MLP neurons of a small language model. Each row is named by its layer, matrix (gate and up: input weights) and neuron, and shows model dimensions 16-143. Each number is 200 + 30 x the weight over its row's rms, rounded and kept within 0 to 999. A neuron's up and down rows have the sign that makes its largest values positive.
Before each neuron's rows, "fires in" lists the words (lower case) most often at its 100 highest values on Wikipedia text that the model never trained on; "fires on" lists the tokens most often at its 100 highest values on Wikipedia text that the model never trained on.

fires in: "and", "early", "or", "to"
fires on: "and ", "ly ", "or ", "to "
L6.gate744,225,217,193,201,207,193,167,169,212,174,193,165,197,172,168,170,137,171,199,168,190,210,203,209,199,207,211,198,171,195,217,211,121,229,250,228,267,187,256,226,223,137,221,174,179,187,189,146,187,260,191,224,229,226,188,154,227,174,248,233,174,205,209,202,190,216,201,230,176,245,222,211,201,209,141,203,263,182,251,172,160,203,176,154,214,218,173,216,177,224,168,214,226,210,188,220,156,209,243,191,240,198,153,254,226,244,138,165,211,236,205,168,211,140,229,179,210,199,253,196,194,231,233,234,201,193,257,211
L6.up744,188,213,208,204,231,154,213,209,161,224,247,192,185,256,236,224,219,256,205,231,294,210,208,221,185,172,202,203,240,129,204,147,175,175,198,211,187,154,213,246,171,226,179,190,194,221,190,157,172,197,199,186,242,283,158,198,210,221,184,151,236,210,216,165,207,183,256,202,211,214,217,188,225,195,191,263,252,229,194,196,197,209,216,192,181,205,183,173,229,187,138,197,203,203,166,180,198,168,181,154,146,228,210,170,240,233,196,217,197,224,163,211,233,225,192,245,161,217,183,214,162,213,177,171,132,188,161,190

fires in: "and", "most", "many", "both", "several", "another"
fires on: "and ", "most ", "y ", "th ", "an", "al "
L11.gate660,220,247,185,263,223,238,190,152,232,213,195,221,207,196,218,252,190,217,237,201,200,223,204,205,168,218,163,198,236,168,195,208,219,169,194,176,207,203,200,238,218,235,270,202,193,225,163,220,183,182,191,180,187,133,193,205,229,244,171,197,186,195,201,206,153,176,189,220,229,247,192,143,163,226,191,246,146,213,161,206,199,198,190,160,177,173,149,198,188,186,213,216,221,199,184,278,236,219,164,149,178,235,204,177,168,221,228,261,171,183,198,187,212,203,223,190,233,177,169,182,138,210,166,207,182,218,241,203
L11.up660,214,187,221,253,178,220,147,175,241,196,276,190,187,202,181,207,170,196,175,154,208,208,208,228,162,159,214,156,213,213,189,223,230,178,186,240,156,214,194,202,225,204,246,220,268,190,195,254,180,140,168,210,204,197,183,155,176,200,160,215,156,178,200,176,254,185,201,170,230,188,153,196,173,240,237,220,220,234,238,256,191,239,191,183,205,184,217,216,193,152,218,189,211,225,200,200,204,247,212,98,226,228,173,210,203,164,214,218,188,178,176,204,175,161,181,231,214,231,169,215,267,224,175,165,207,205,271,232

fires in: "had", "having", "were", "kegan", "grigorios", "by"
fires on: "had ", "ing ", "were ", "ad", "eg"
L5.gate1014,224,229,294,221,211,215,196,228,225,194,217,213,195,227,240,242,200,183,181,265,198,188,146,212,180,153,193,166,203,200,194,224,139,208,193,277,158,196,205,212,178,171,189,195,167,187,176,156,235,218,189,223,189,197,170,217,161,205,226,193,170,189,218,210,181,170,150,158,256,218,167,179,158,254,169,139,188,171,208,214,223,209,172,220,204,193,182,231,221,186,179,220,235,200,219,175,124,199,205,253,153,233,203,227,242,189,183,234,197,206,231,189,190,187,191,197,118,205,234,247,219,197,286,153,217,178,211,175
L5.up1014,246,227,215,178,137,211,121,192,196,240,206,216,161,248,189,223,225,165,184,157,217,275,205,205,161,188,223,217,232,162,137,202,195,202,192,204,169,213,170,200,199,135,143,206,220,136,240,202,162,217,201,194,171,148,222,241,176,178,215,204,182,181,165,175,198,254,176,208,211,191,214,180,219,141,245,198,172,228,240,162,246,180,202,192,163,188,176,224,209,203,177,207,237,224,243,194,221,196,213,231,215,191,208,217,190,196,146,193,177,232,178,192,220,273,171,171,198,191,178,170,114,161,171,205,189,158,254,220

fires in: "as", "among", "williams", "average", "cream", "avoid"
fires on: "am", "av", "as ", "s ", "as", "an"
L4.gate331,213,192,219,250,173,219,207,210,167,171,191,140,244,197,210,190,194,204,160,196,203,226,207,244,148,219,220,198,178,189,249,154,198,212,245,141,248,220,211,193,188,207,238,213,226,237,164,205,227,185,190,197,203,191,202,197,191,210,253,247,206,234,213,198,256,229,199,131,209,193,181,208,194,278,219,182,129,194,210,174,177,149,190,244,216,168,239,168,180,162,214,224,177,169,161,218,205,191,215,162,200,188,233,217,221,203,187,162,210,236,195,201,152,213,225,202,245,213,207,137,172,172,229,209,196,152,220,217
L4.up331,221,229,139,236,252,218,145,201,188,222,198,183,158,206,180,265,227,220,161,201,162,230,231,268,151,245,237,176,223,194,239,187,246,210,236,208,224,168,224,164,239,239,199,181,224,182,159,199,166,171,222,191,166,175,213,241,202,223,159,216,233,250,233,230,214,216,219,157,243,166,206,204,208,269,211,151,174,203,215,178,265,179,210,202,154,133,265,201,195,190,182,226,213,210,160,233,197,180,198,153,231,212,218,190,212,150,226,204,168,253,223,176,212,235,207,174,268,221,164,185,242,200,153,205,228,203,192,234

fires in: "was", "were", "been", "being"
fires on: "was ", "were ", "been ", "ing "
L11.gate146,170,229,152,168,147,154,194,213,221,203,187,190,206,210,231,209,221,182,214,199,184,213,228,200,124,213,169,187,160,228,228,178,208,208,250,191,192,190,191,158,178,216,228,192,226,227,194,229,210,209,190,187,152,245,221,145,162,229,218,247,179,197,211,203,211,215,207,261,176,260,235,221,207,215,220,227,238,165,180,263,147,224,188,180,201,164,194,218,210,202,214,215,206,240,205,199,186,235,242,229,209,217,166,195,133,171,217,175,229,147,239,182,228,165,219,142,164,201,232,203,198,188,222,250,184,252,251,143
L11.up146,185,236,236,203,239,188,172,201,221,162,225,240,219,219,158,241,210,197,237,189,186,194,280,177,178,161,251,180,180,173,209,174,236,179,229,218,214,239,228,198,189,202,194,233,175,197,183,204,180,206,186,223,235,210,166,225,251,226,184,187,137,245,206,225,209,242,211,253,196,224,171,192,196,226,187,237,161,218,235,157,236,235,192,232,246,265,174,229,191,160,208,197,229,208,143,230,160,173,162,192,200,239,219,240,192,140,251,161,177,202,199,184,175,177,226,239,205,212,215,232,245,156,234,193,191,177,224,208

fires in: "to", "would", "signed", "plot", "buried"
fires on: "to ", "would ", "tur", "bur", "sig"
L6.gate707,218,245,203,231,213,215,209,185,250,198,227,205,198,174,187,261,154,232,196,209,204,113,141,267,214,204,175,166,187,201,140,187,204,219,194,184,150,199,173,174,243,225,226,132,230,234,183,189,192,172,180,197,164,243,244,220,147,226,188,149,223,206,293,206,248,237,199,207,211,208,189,171,171,193,192,173,181,219,223,240,187,210,185,191,195,178,184,209,192,169,222,163,249,163,229,185,225,220,222,213,180,243,287,186,182,190,195,184,204,237,206,231,212,181,227,169,250,148,202,166,131,185,209,194,162,220,231,270
L6.up707,217,269,184,179,216,177,143,192,191,156,193,236,191,165,251,199,158,206,150,217,228,212,251,183,203,226,234,172,204,232,198,203,179,248,169,207,225,215,177,231,210,231,193,199,227,150,217,159,229,188,261,221,154,219,170,231,180,195,176,226,206,197,239,254,207,188,195,203,209,196,236,232,188,212,158,241,219,202,216,182,172,133,221,177,201,253,199,190,173,182,204,152,238,199,182,242,182,214,160,224,266,202,190,195,163,214,212,199,181,191,194,224,263,153,192,145,176,168,213,233,230,172,217,227,167,176,224,157

fires in: "or", "and"
fires on: "or ", "and ", "op", "ord"
L4.gate681,197,185,233,174,198,194,155,170,218,187,205,241,202,188,222,178,257,161,190,163,213,211,202,156,143,163,234,191,164,154,230,209,194,194,192,165,215,241,211,185,206,212,170,209,209,191,256,247,275,253,225,231,209,147,201,193,173,249,217,179,193,194,186,204,225,215,215,164,210,231,136,201,211,209,199,139,208,199,169,203,237,156,231,204,197,134,149,153,169,188,202,176,231,177,243,177,251,209,273,234,200,232,201,231,229,175,168,217,214,180,181,207,181,209,184,143,160,225,251,192,203,135,216,146,151,219,197,188
L4.up681,228,214,162,189,267,186,177,197,104,243,210,173,258,269,191,212,207,216,188,182,193,231,195,217,233,189,171,233,161,206,220,188,213,224,195,197,218,234,218,167,177,172,208,192,194,224,179,214,232,204,192,187,184,201,219,225,146,214,164,208,211,205,228,230,166,187,222,229,196,297,215,122,168,189,216,195,173,207,207,194,187,207,166,146,236,190,197,227,195,222,218,159,266,195,272,207,206,183,238,219,241,194,178,224,220,187,156,194,212,203,241,240,242,182,227,220,176,203,217,215,158,195,243,156,206,216,175,221

fires in: "and", "took", "for", "temperatures", "performed", "as"
fires on: "and ", "ed ", "ook ", "at", "for ", "ag"
L6.gate474,219,165,198,183,160,224,198,225,231,183,183,202,217,276,212,193,206,210,211,182,231,201,231,158,172,185,222,213,228,204,215,214,184,218,154,228,189,217,154,267,195,195,178,220,218,236,142,180,225,186,203,206,131,164,211,136,156,225,234,207,224,242,208,220,201,182,212,235,256,181,198,237,198,170,149,192,204,197,211,162,201,163,223,221,237,194,194,206,171,206,192,237,194,211,158,181,184,222,206,173,208,266,212,239,156,162,176,187,218,198,203,205,166,228,183,119,197,210,220,180,108,137,215,223,205,136,218,205
L6.up474,210,200,215,195,218,228,174,220,226,209,243,231,207,188,138,216,189,193,199,172,140,189,193,223,176,250,249,219,219,185,211,160,183,176,217,179,198,189,222,223,291,190,171,193,216,218,177,194,248,171,219,178,178,189,220,214,176,233,199,219,220,195,271,254,212,232,136,251,244,230,199,215,218,200,164,212,222,147,222,190,236,215,209,220,143,224,224,202,193,129,200,165,237,194,203,206,205,198,154,269,236,222,189,170,261,152,201,213,200,184,216,225,216,221,128,203,216,235,166,201,154,212,201,198,165,232,228,262

fires in: "he", "she", "who", "that", "after"
fires on: "He ", "he ", "who ", "r", "that "
L9.gate393,227,203,128,155,217,229,251,156,190,213,147,182,187,210,155,202,191,208,241,214,114,247,187,218,137,202,194,189,184,200,191,216,228,201,220,248,187,200,205,220,228,205,177,230,172,120,196,208,240,267,222,215,249,197,212,234,174,221,215,193,182,227,180,179,208,156,186,194,211,191,151,158,160,225,209,204,208,138,168,221,156,238,235,230,197,166,194,245,205,197,147,252,224,177,240,247,234,175,164,219,213,204,195,227,175,207,190,219,198,228,131,225,178,206,201,190,165,139,219,225,189,178,209,213,224,225,225,221
L9.up393,199,213,168,115,172,224,249,190,144,178,209,175,211,211,199,163,165,205,191,217,205,233,175,237,188,172,233,185,225,281,112,196,182,183,251,218,149,158,228,185,214,226,187,209,235,223,166,211,215,162,145,232,169,148,247,214,197,228,221,171,218,169,218,217,174,98,187,233,199,213,185,189,133,203,215,208,195,208,213,185,189,183,192,198,197,157,225,159,207,162,224,238,205,202,181,165,203,272,210,228,159,204,162,225,224,209,156,172,225,161,237,193,219,273,197,149,155,156,186,218,206,184,220,227,163,176,207,254

fires in: "a"
fires on: "a ", "A "
L10.gate496,184,181,199,221,234,178,231,187,200,189,224,141,182,234,187,198,194,185,150,218,223,264,235,207,262,230,226,119,220,198,217,234,167,211,230,203,219,215,208,165,199,212,254,182,157,206,218,213,267,162,192,208,192,187,186,191,158,209,194,255,217,165,197,230,201,228,245,212,182,219,263,216,195,163,231,219,174,165,211,237,180,210,191,206,136,140,188,216,229,190,142,196,209,197,190,242,212,220,161,183,243,235,202,191,156,248,185,228,210,234,236,236,188,169,200,161,203,226,220,139,198,181,213,187,149,203,239,137
L10.up496,217,168,234,183,215,245,169,211,191,182,215,208,213,169,189,137,200,210,161,204,213,163,160,162,220,218,132,165,267,165,222,198,216,216,168,228,171,155,223,202,194,205,184,151,210,163,157,238,227,142,211,197,190,218,191,191,227,193,172,182,164,169,159,205,177,241,248,217,230,214,182,235,200,184,246,148,184,215,224,206,200,201,138,211,224,176,282,205,178,189,171,189,166,200,177,265,186,215,158,203,201,229,187,221,164,209,175,204,178,172,201,205,223,209,217,204,211,153,211,242,162,181,177,162,187,215,174,216

fires in: "total", "italian", "italy", "incumbent", "tarzwell", "tamil"
fires on: "al", "ot", "ent ", "ak", "ar"
L5.gate167,149,187,213,264,211,256,188,184,226,151,182,161,229,205,193,142,177,221,215,237,222,190,207,226,199,194,217,236,218,225,160,201,237,149,201,203,260,250,149,193,192,164,207,194,181,207,229,226,196,250,236,207,219,201,211,197,166,245,224,217,176,187,155,216,187,160,222,198,185,206,178,191,176,191,200,138,187,165,180,205,212,163,215,189,155,210,211,207,186,194,208,158,213,156,189,179,190,209,200,226,177,209,172,166,183,247,184,263,194,219,143,208,158,159,243,215,246,236,182,207,176,230,213,168,281,126,226,155
L5.up167,213,162,265,167,233,174,188,185,220,205,208,182,223,214,246,205,182,233,153,181,217,160,180,227,227,232,163,220,210,192,200,199,220,178,244,208,190,157,161,162,207,224,160,154,244,127,216,140,208,156,190,205,203,182,249,192,204,206,213,163,186,215,219,224,175,193,218,173,177,177,185,229,214,207,191,192,154,142,237,145,214,167,191,234,193,180,203,158,153,224,228,249,152,207,171,188,246,151,211,217,189,171,172,178,179,202,198,169,201,233,178,181,172,202,254,118,138,169,189,226,205,254,176,188,175,207,208,170

fires in: "and", "would", "to", "or", "entire", "not"
fires on: "and ", "would ", "to ", "or ", "enti"
L6.gate374,181,232,158,201,184,157,244,158,203,207,198,225,203,177,156,216,176,206,223,171,197,233,203,177,136,167,164,153,143,175,152,186,113,186,180,197,181,208,228,230,246,203,232,173,199,226,213,224,255,223,168,212,196,212,236,165,155,204,220,214,191,205,219,171,190,145,226,236,210,202,236,204,176,172,228,152,207,201,153,175,185,177,142,185,229,149,139,163,180,215,246,182,237,177,218,211,196,227,220,187,213,220,218,245,219,179,211,225,224,137,209,165,193,215,188,195,202,170,189,236,156,150,215,129,155,214,264,182
L6.up374,192,211,233,222,157,187,176,220,140,213,175,265,184,245,204,212,217,182,188,193,183,219,175,172,189,177,247,164,226,273,243,254,191,199,211,195,218,173,205,192,150,157,206,223,236,217,221,229,214,178,248,200,206,189,229,211,158,170,206,232,212,192,233,202,174,220,184,200,220,225,151,262,193,168,227,240,199,231,218,166,187,190,164,167,164,230,199,206,139,210,237,181,214,241,193,112,186,258,227,150,106,224,216,233,153,215,171,190,168,193,253,227,228,203,212,174,198,238,201,199,221,176,207,197,208,211,169,120

fires in: "had", "have", "with", "generally", "usually"
fires on: "had ", "ally ", "have ", "on", "with "
L5.gate465,219,181,190,179,174,186,196,209,199,216,260,227,148,234,247,253,212,178,162,188,249,264,211,177,202,198,231,235,205,176,216,219,182,201,216,213,210,229,215,226,209,148,152,230,154,151,184,190,204,258,206,201,198,195,230,225,223,181,240,165,210,184,202,173,201,128,210,227,221,158,156,167,158,174,194,190,154,223,199,171,201,210,237,176,219,194,217,222,187,182,229,206,241,216,203,219,184,240,241,205,234,161,178,172,212,188,159,182,149,216,183,130,174,230,198,210,204,136,180,178,189,204,225,210,205,191,222,177
L5.up465,212,175,245,165,140,183,198,208,126,203,200,168,189,177,183,200,176,205,222,217,209,186,235,125,200,240,208,214,200,200,223,240,217,187,253,169,223,226,197,148,149,200,145,236,198,158,132,186,206,238,195,213,212,203,146,203,217,208,172,192,175,186,210,184,206,168,218,262,208,195,195,186,210,249,201,181,167,190,239,215,209,223,198,202,184,223,165,242,174,224,238,199,252,193,207,175,237,210,202,188,178,209,218,171,202,171,186,189,152,154,219,198,190,179,182,222,166,207,142,168,122,221,159,191,194,256,204,201

fires in: "a", "second", "secondary"
fires on: "a ", "sec", "Ph", "i", "A "
L9.gate581,210,196,209,183,184,223,207,202,231,220,206,184,247,224,242,187,148,201,210,175,186,196,210,188,203,162,221,150,233,239,240,213,146,199,225,143,192,195,205,147,171,189,159,122,224,199,237,255,197,207,185,216,214,194,194,223,156,185,249,222,228,142,230,219,178,160,207,163,172,292,179,185,181,204,238,218,178,205,144,193,188,180,192,201,182,158,175,126,183,185,174,157,216,184,174,212,178,189,164,194,257,239,223,202,148,190,245,231,229,213,215,172,226,188,215,233,225,240,209,187,177,148,227,208,133,190,165,114
L9.up581,209,179,175,170,173,198,160,164,169,250,216,173,177,213,194,144,178,210,192,221,256,197,222,185,164,244,188,247,243,204,216,236,238,206,175,197,186,182,142,191,220,205,113,238,217,199,156,215,193,197,115,195,237,209,245,221,211,165,168,181,189,240,242,196,216,165,177,217,221,208,270,176,236,229,223,218,193,168,159,163,206,162,232,136,244,230,163,223,157,247,209,183,231,197,217,181,196,260,164,219,197,213,205,143,150,208,190,196,227,219,200,161,205,191,202,270,213,204,229,233,216,253,193,188,173,190,180,196

fires in: "not", "they", "vs", "only", "rururddrdrdrdurdrdrdurdrdrddrururddrdrdrd", "apps"
fires on: "s", "not ", "only ", "they ", "d"
L6.gate284,168,226,217,235,169,193,178,182,228,244,226,218,172,190,145,219,188,176,165,216,198,182,174,211,181,227,169,215,242,193,213,192,199,216,171,197,138,198,199,237,226,200,248,179,197,190,215,212,290,212,194,158,288,139,274,223,193,190,157,175,259,260,201,189,199,175,208,207,211,211,127,197,221,171,220,140,203,216,185,203,262,193,145,162,188,230,227,181,177,169,150,191,165,158,206,243,209,189,210,210,211,160,186,189,224,184,179,200,252,167,183,188,173,196,223,234,179,135,205,149,221,154,175,221,206,168,173,213
L6.up284,214,168,222,176,173,194,223,198,235,207,214,221,165,100,175,205,209,190,223,179,145,189,144,207,220,183,208,226,237,230,152,166,227,205,201,187,212,242,227,197,220,213,189,200,254,156,242,216,198,200,213,186,202,247,155,207,238,197,172,233,253,185,163,190,191,164,136,241,239,209,231,184,222,175,178,206,240,206,230,224,204,202,244,226,203,218,256,224,229,230,181,212,164,213,175,278,266,174,169,283,247,227,219,196,177,184,187,165,219,141,216,211,174,154,244,225,198,160,260,212,206,192,235,168,254,222,191,162

fires in: "was", "is"
fires on: "was ", "is ", "ap"
L9.gate800,253,170,205,206,177,218,201,219,214,245,204,177,243,195,213,148,224,170,154,250,209,229,256,200,141,219,273,177,222,196,216,176,193,232,245,197,206,223,182,166,186,185,181,183,269,198,173,190,196,236,194,232,212,198,226,162,226,212,186,163,263,224,186,178,248,174,232,249,175,236,210,195,186,186,232,196,156,134,203,195,217,216,175,223,208,201,241,199,197,179,186,166,246,177,212,183,198,148,202,244,238,206,262,238,168,226,191,197,195,189,199,210,182,192,216,188,228,166,218,176,186,175,204,236,158,203,236,225
L9.up800,180,229,218,248,195,188,167,235,232,241,250,174,158,176,176,224,161,192,214,171,211,232,244,225,176,166,176,254,241,258,179,223,221,203,240,162,219,236,212,169,184,200,195,187,170,185,166,219,239,197,203,227,239,194,183,218,228,170,202,270,216,195,284,216,256,167,203,205,206,209,201,227,137,135,181,180,227,228,187,234,195,158,175,184,212,162,167,244,172,207,150,195,272,208,197,253,178,191,161,158,207,268,219,213,151,150,198,191,239,212,202,148,161,216,170,212,172,173,187,138,171,143,185,215,208,251,207,233

fires in: "was", "were", "is", "are", "had", "has"
fires on: "was ", "were ", "is ", "are ", "had ", "has "
L6.gate908,201,231,241,229,182,184,143,169,224,213,232,204,174,254,206,194,206,155,203,156,204,201,197,234,177,167,211,209,194,152,221,236,210,176,218,281,158,263,193,188,207,197,198,182,171,204,155,157,243,259,206,201,197,225,185,164,180,177,176,192,191,217,215,177,186,183,239,203,223,203,147,185,179,188,170,199,199,237,174,225,217,195,139,194,194,138,163,193,190,168,209,203,188,228,201,187,236,263,234,206,182,199,201,241,173,189,152,191,185,229,223,223,138,197,205,157,190,179,218,256,156,158,235,208,243,207,256,159
L6.up908,216,213,234,206,177,239,228,215,226,242,137,234,253,219,170,213,187,187,208,230,223,156,193,235,232,138,112,205,197,163,126,189,227,208,214,220,159,221,224,193,253,211,188,183,183,153,215,229,235,215,234,162,216,225,210,237,190,177,227,200,162,165,238,224,178,195,190,199,220,182,221,196,215,231,186,247,254,202,190,178,240,210,230,254,214,161,222,194,176,185,203,236,119,147,219,188,218,151,238,187,241,202,188,140,173,184,176,170,199,216,237,199,205,125,193,198,242,242,226,215,194,233,197,206,172,188,240,130

fires in: "became", "rururddrdrdrdurdrdrdurdrdrddrururddrdrdrd", "because", "african", "become"
fires on: "bec", "fr", "dr"
L2.gate402,163,149,174,215,238,148,193,224,162,237,225,233,205,172,185,200,236,158,201,234,212,195,175,163,228,247,203,199,161,192,178,161,222,209,176,196,261,238,201,221,163,214,226,210,148,139,233,217,227,232,202,235,208,217,268,190,177,148,211,192,234,159,227,186,243,145,176,280,195,183,196,223,189,209,253,243,233,206,198,234,218,223,166,157,176,243,191,222,151,237,195,215,168,185,176,190,200,233,191,192,173,190,185,187,227,221,160,208,227,218,187,191,182,192,233,243,207,147,198,215,145,189,232,146,192,225,207,202
L2.up402,156,134,193,194,198,196,210,212,142,189,193,237,202,166,192,205,164,151,215,196,202,142,255,212,157,163,151,184,213,146,180,171,201,206,188,219,190,217,222,218,194,165,188,293,241,180,239,203,173,222,135,220,228,198,155,180,239,187,176,166,182,188,194,194,203,145,188,219,166,179,216,194,230,172,195,206,173,181,177,200,247,171,187,248,210,216,215,198,136,220,244,178,157,201,158,199,202,148,209,209,203,178,183,215,240,197,224,202,136,199,235,229,175,237,226,176,164,231,192,226,160,187,220,173,191,302,181,188

fires in: "was", "being", "is", "became", "m", "been"
fires on: "was ", "ing ", "is ", "ame "
L5.gate571,219,246,224,207,217,243,182,228,206,209,171,163,216,158,244,194,191,175,208,196,223,259,196,169,158,195,235,197,164,164,251,192,175,190,228,180,173,260,185,229,197,201,197,167,225,209,164,208,188,191,252,196,151,219,215,167,143,201,213,198,203,237,235,258,181,169,182,207,178,242,196,178,171,216,194,233,228,210,205,167,151,165,238,201,154,148,193,193,181,239,181,177,246,189,209,282,131,253,224,211,176,251,244,221,237,204,190,188,241,273,293,180,149,196,225,175,184,159,230,173,215,165,239,232,183,204,235,182
L5.up571,160,188,182,212,180,177,144,183,209,222,233,176,201,181,248,201,269,146,143,224,198,250,237,236,226,156,162,151,174,164,209,245,222,162,160,150,200,229,215,200,171,174,205,187,229,254,227,180,196,154,206,187,164,129,212,207,209,191,211,239,205,153,168,218,204,228,202,181,162,199,159,183,181,168,156,197,225,177,224,169,202,225,194,179,208,185,148,249,198,223,191,220,225,166,288,221,172,215,163,194,172,190,173,210,191,208,186,169,225,218,206,144,176,174,178,171,193,190,218,257,225,221,201,260,200,172,255,181

fires in: "years", "year", "who", "he"
fires on: "year", "who ", "ur", "tor", "he "
L2.gate639,214,204,166,214,178,195,206,223,199,173,198,199,151,260,127,198,188,204,212,209,174,216,176,197,238,173,199,224,161,245,216,193,242,168,198,180,188,192,215,196,207,181,183,215,199,158,169,171,185,175,219,188,174,223,182,243,233,234,229,207,232,244,209,204,120,207,175,218,250,211,221,164,211,236,215,132,153,242,156,186,190,239,189,180,183,201,212,223,218,155,151,213,222,182,169,202,227,206,217,183,131,235,206,206,235,208,170,254,174,164,195,209,177,216,225,143,236,195,177,195,205,271,213,228,229,140,252,270
L2.up639,203,185,194,128,166,238,292,259,164,198,255,251,209,197,173,241,192,195,128,186,185,208,222,186,195,197,211,143,166,220,174,185,216,188,199,178,217,250,160,191,196,243,148,190,238,210,140,194,213,202,180,209,216,190,225,168,142,188,184,266,200,224,236,156,175,184,177,182,142,271,243,258,191,195,249,218,230,208,264,173,149,179,192,142,178,260,209,157,183,188,214,185,199,211,221,181,177,213,224,192,203,166,153,201,213,201,178,208,148,194,184,186,213,231,217,196,180,246,202,203,202,179,203,210,162,198,189,229

fires in: "years", "year", "days", "competition", "day", "months"
fires on: "year", "ay", "tion", "s", "st"
L6.gate846,252,242,207,188,215,155,185,179,236,196,196,234,198,194,152,147,161,208,170,200,184,187,169,155,185,162,154,193,200,187,165,182,142,209,200,197,215,211,161,286,180,220,192,186,159,172,239,197,215,164,240,194,243,242,206,215,190,214,205,136,212,208,252,228,190,165,171,190,211,179,204,165,232,232,237,163,249,172,218,237,225,210,191,237,191,214,235,203,201,175,173,213,192,161,215,277,250,225,225,168,197,185,218,202,205,198,180,181,203,196,182,211,158,229,182,215,215,199,210,243,199,183,185,216,272,156,219,197
L6.up846,208,183,198,168,214,181,211,175,212,179,182,225,203,189,192,247,172,236,212,190,173,173,206,197,249,215,181,165,170,175,153,186,211,193,205,197,200,190,132,164,279,234,217,193,170,243,139,127,245,213,233,204,168,195,156,189,173,154,201,221,238,181,189,191,204,189,174,212,222,201,159,267,186,162,215,239,162,179,268,209,205,155,155,213,169,172,172,266,235,183,199,170,241,221,199,163,192,212,211,231,238,201,247,228,187,204,167,192,175,234,200,219,176,184,220,210,203,204,255,208,122,213,213,220,163,240,185,226

fires in: "a", "no", "any", "its", "were", "every"
fires on: "a ", "o ", "any ", "A ", "were ", "y "
L5.gate727,276,206,212,237,163,166,165,198,150,169,204,168,261,179,238,157,154,198,225,198,188,217,225,213,105,177,221,248,180,155,179,170,177,218,224,190,180,156,193,199,219,201,192,199,205,244,176,228,184,223,205,196,160,191,201,198,166,205,186,218,158,203,240,248,172,212,184,205,212,228,177,226,121,135,193,194,134,215,195,175,173,188,178,205,189,169,263,169,146,212,174,236,166,181,200,232,178,230,287,203,249,195,240,222,205,181,222,198,226,212,211,207,206,160,218,174,169,188,192,189,196,200,233,239,199,179,261,200
L5.up727,203,162,139,175,181,173,166,197,187,156,201,210,190,196,237,113,187,199,238,166,304,228,189,205,189,195,197,270,216,140,207,176,195,191,191,172,192,200,221,205,204,229,178,156,250,199,191,234,206,210,219,202,230,218,192,199,190,201,185,231,216,197,204,159,175,190,258,164,218,219,191,208,178,161,194,201,205,212,173,172,148,128,219,205,194,193,191,208,166,221,197,201,176,168,281,222,209,197,193,240,204,211,245,179,224,231,237,246,214,187,215,187,217,179,169,225,251,222,183,225,154,161,211,155,157,197,193,247

fires in: "had", "have", "was", "having"
fires on: "had ", "un", "have ", "was "
L10.gate987,180,272,217,165,174,196,197,180,209,192,211,182,207,226,190,192,195,165,168,210,189,204,184,211,196,234,215,205,183,221,241,161,203,214,270,212,134,234,219,193,211,260,254,186,208,195,189,202,244,235,194,174,177,235,152,173,125,194,198,202,204,271,246,231,186,222,140,247,239,195,171,235,169,209,165,169,170,141,205,204,202,218,180,163,177,144,228,190,202,207,179,221,198,244,180,241,198,171,161,238,219,245,187,217,198,194,147,175,186,166,217,213,178,204,193,221,213,151,175,229,198,199,166,182,201,182,213,152
L10.up987,177,220,218,229,181,195,120,154,201,208,230,240,178,204,210,193,195,223,199,214,241,175,242,157,160,192,214,227,192,191,236,237,260,196,217,287,181,147,168,177,191,238,165,198,222,177,209,189,213,241,228,210,223,180,174,205,172,203,223,149,226,237,216,241,227,190,217,180,201,197,172,184,149,195,202,175,179,203,234,225,220,166,154,177,251,229,248,226,148,264,237,191,206,197,156,187,199,175,207,192,152,197,183,205,170,135,181,188,177,234,182,205,215,238,194,212,174,179,200,161,214,208,163,226,209,228,190,248